Weights of a small GPT-style language model, trained from scratch on English Wikipedia: width 512.
MLP neurons of a small language model. Each row is named by its layer, matrix (up: input weights) and neuron, and shows model dimensions 336-463. Each number is 128 + 32 x the weight over its row's rms, rounded and kept within 0 to 255.
Before each neuron's rows, "fires on" lists the tokens most often at its 100 highest values on Wikipedia text that the model never trained on. A number after a token or word is its count.

fires on: "%" 22, " also" 19, "," 9, " and" 7, " was" 7, "\n" 7
L2.up1435 [146 161 128 154  74 130 138 133 140 104 160 133 128 125 145  83 159 146 107 148  99 132 109 111 178 178 138 122 138 169 120  56 137 100 146 116 160 110  56  91 121 114  95  99 139 109 137 122 137 138 101 135 132 158 113 144 158  93 127 129 120 151 105 140  82  73 142 108  48 161 128 121 138 158  84  60  75 129 116 174  84  84 144 129 192 118 126 121 144 139 148 102 143 121 204 141 127  67 118 104 118 122 126 146 107 102  91  87  98 172 131  92 161 122  98 132  88 167 109 106  77 141 140  60 159 128 135 201]

fires on: " ex" 26, " def" 11, " public" 9, " main" 8
L2.up373 [143 126 181 135  98 151  73 109 156  99 180  74 170 120 133 153 116 152  37 110  97 153 126 102 135 121 118  90 145 149 166 126 162 120 100 109 132  96 104  95 181 149 126 115 125 129 128 120 106 130 124 121 122 118 155 161 136 133 136 125 160  99 149 140 182 140 114  66 133 177 103 116 117 122 116 215  87 156 115 113 151 171 101 170  88 202 124 108 169 142 140 135 173 127 136 170 144 150 109 129 127 112 100 168 130 120 136 130  60 120 180 111 125 125 168 112 115 136 134 103 166 113 132 174 102 109 152  82]

fires on: "-" 30, "'" 15, "\n" 10, " of" 6
L2.up1200 [124 159 166 116 155 112 210 135 138  91 128 119 131 152 178 199  98 147  91 122 136 171 172  82  88 126 144 145 123  76 102 114 109 118 152  91 103 135  91  98 122 117  98 145  79 144 201  75 149 129 111 103 131 136 179 137 106  96 107 132  86 177  92 126  29 102 144 127 185 119  82 145  93  97 107 157 133 147 180 120  72  98 138 100 148 151 123 112 146 108 100 155 170 150 102  91  95 129 134 149 161 121 181 159 100 102  44 134 151 128  80 110 197  52 104 144  91 137 183 163 167 128 159 151 153 114 139  79]

fires on: " =" 18, " (" 8, " directed" 8, "/" 7, " gun" 6, " friend" 5
L2.up818 [126 189 142 116 145 167 108 122 151 124 109 191  73 106 130 153 157 102 133  78 121 118  80 124 145 151 141  91  77 116 102 110 168 102 143 118 160  68 100 161 145 138 111 104 125 160 158  79 118 105 177  75 177 133 107 114 149 129 127  68 107  75 138 163 123 114 150 119 124 122 176  95 159  80  99 144 128 110 112  96 180 143 103 170 118 151 130 113 107 152 127 146 149 110 103  68  90 126 140 148 147 129 197 102 144  85 147  87 116  97 124 110 150 157  98 130 146 123  92 162 184  77 157 119  95 121 139 116]

fires on: "." 20, "\n" 20, "|" 12, "?" 8, " |" 8
L2.up825 [ 88 185 198 123 115 110 136  94 100 126 100 171 202 111 121 128 121 169  85 199 142 143 113 103 141 114 104  90  76  90 168 131 148 145 158 154 105  84 108 101 116 134  86 167 133 139 148 105 140 123 102 120 128 107 102  79 127 122 136 106 120 144 100 119 142 172  96 127 130 198  81 174  93 151 148  78 154 157  69 105 102  79 140 159 127 175  91 112 121 120 118 145 197 100 106 115  72 123 112 218 110 110 243 105 139  99 111 114 159 163 148 140 189  99 119 128  62 136 138 127 110 132 105 123  87 179  98 173]

fires on: "\n" 38, "-" 17, " –" 8, " town" 5
L2.up1319 [100 190 127 155 113 151 190  94 122  76 175 177 160 124  71 120 120 137  93 125  62 105 147 102 165 125 133 128 151 177 131 147 136  81 149 129 146 100 132 110 174 137 141 128 166 129 186 166 184  63 137  67 109 160 131 122 197 156 151  96 156 134 103 135 104 151 122 150 145  92  62 117  69 156 118 154 131 133 158 143 125 139 126 119 198 110 141 120 148  68 111 226 131  77 132 158 173  79 128  60 110 151 112 121 136  91  97 118 105 153 152  96 119 136 115  64 166 136 179  88  39  71 144 122 183 117 133 163]

fires on: "p" 42, "op" 25, "ped" 4, "pe" 4, "ping" 4
L2.up890 [ 70  85 127 132 108 166 152  66 134 154  94 153  86 176 103 149 119 147 163 124  78 106  83 149 216  90 138  96  81 128 114  98  81 165 103  98  87  88 146 130 126 117 124 122 147 134 106 103 121 159 115 132 115 128 101 127  65 125 105 170 112 180 160 107 105 126 162  92 119 103 119 110 147  77 125  82 127  93 100 178 114 128 122 145  85 110  86 113  98  80 132 173 104  83 150 174 108  65 134 182 120 152 151 202 172  82 190 163 150 147 108 132 136 121 162 126 165 115 154 112  75 126  99 149 148 132 125 120]

fires on: "\n" 41, "/" 20, "–" 9, "per" 6, " (" 5
L2.up2139 [134 104 131  94  87 163  84 120  99 141 128 127 161 107 110 187 142 152  81 114 172  87 149  65 104 169 106  69 169 142 139 101 120  72 100 130 131 152 139 133 161 113 112 124 142 146 136 103 107 129 156  83 176 133 109 143 152 165 135  81 111 101 188 146  92 101  71 129  97  76 150 152  78 130 148 131  73 146 176 125 137 113  61 181 185 128 115 111  76  52 127 122 116 161 111 153  97 103 109 147 192 139 135 110 130 115 122  72 112 154 178 100 119 146  79 145 183 139 124 126 104 101 163 186 138 126 139  88]

fires on: "-" 90, "\n" 7
L2.up2279 [ 93 176 121 114 138 152 198 134 122 141  89 123 159 135 175 142 131 151 112 141  49 118 159  73 112 134 174 139 148 132 138  99 192  96 138 183  80  95 117  91  85 123 139  90 114  87 169 139 162 174 120 156 110 155 144 138 130 166 149 114 166 147 120 143 100 121 120 135  98 129  86 154  91 128  97 114  82 129 130 157  72 125 132 158 168 133 109 103 130 115  95 176  63 104 114 126  90  88  85 119 117 116 146 135 124  96 134  63 179 142 102 138 188  94  96 119 115 156 158 183 139 153 111 167 138 130  86 125]

fires on: "-" 27, " un" 25, " " 14, " than" 12, " (" 6
L2.up2138 [ 93 233 128 126 188 125 156  73 153 154  18 152 120 104 124 147 158 117 103 155  33 146 139 114 134 119 154 141 120 118 113 108 105 113 116 173 101 105 110 138 164 136  97  95 104  91 112 130 111 159 141 186 135 147  37 125 156 150 122 116 124 187 149 174 146 145  91 165  80 136  73  95  95 141 172 121 116 145 164 131 105 124  58  86 133 126 131 138  57 141 197 111  89 135 116  95 133  96 122 157 121 143 174 120 117 123 135 115 115 150 158 122 178 131 141 144 182  97 166 149 132 123 174 151 120 180 129 134]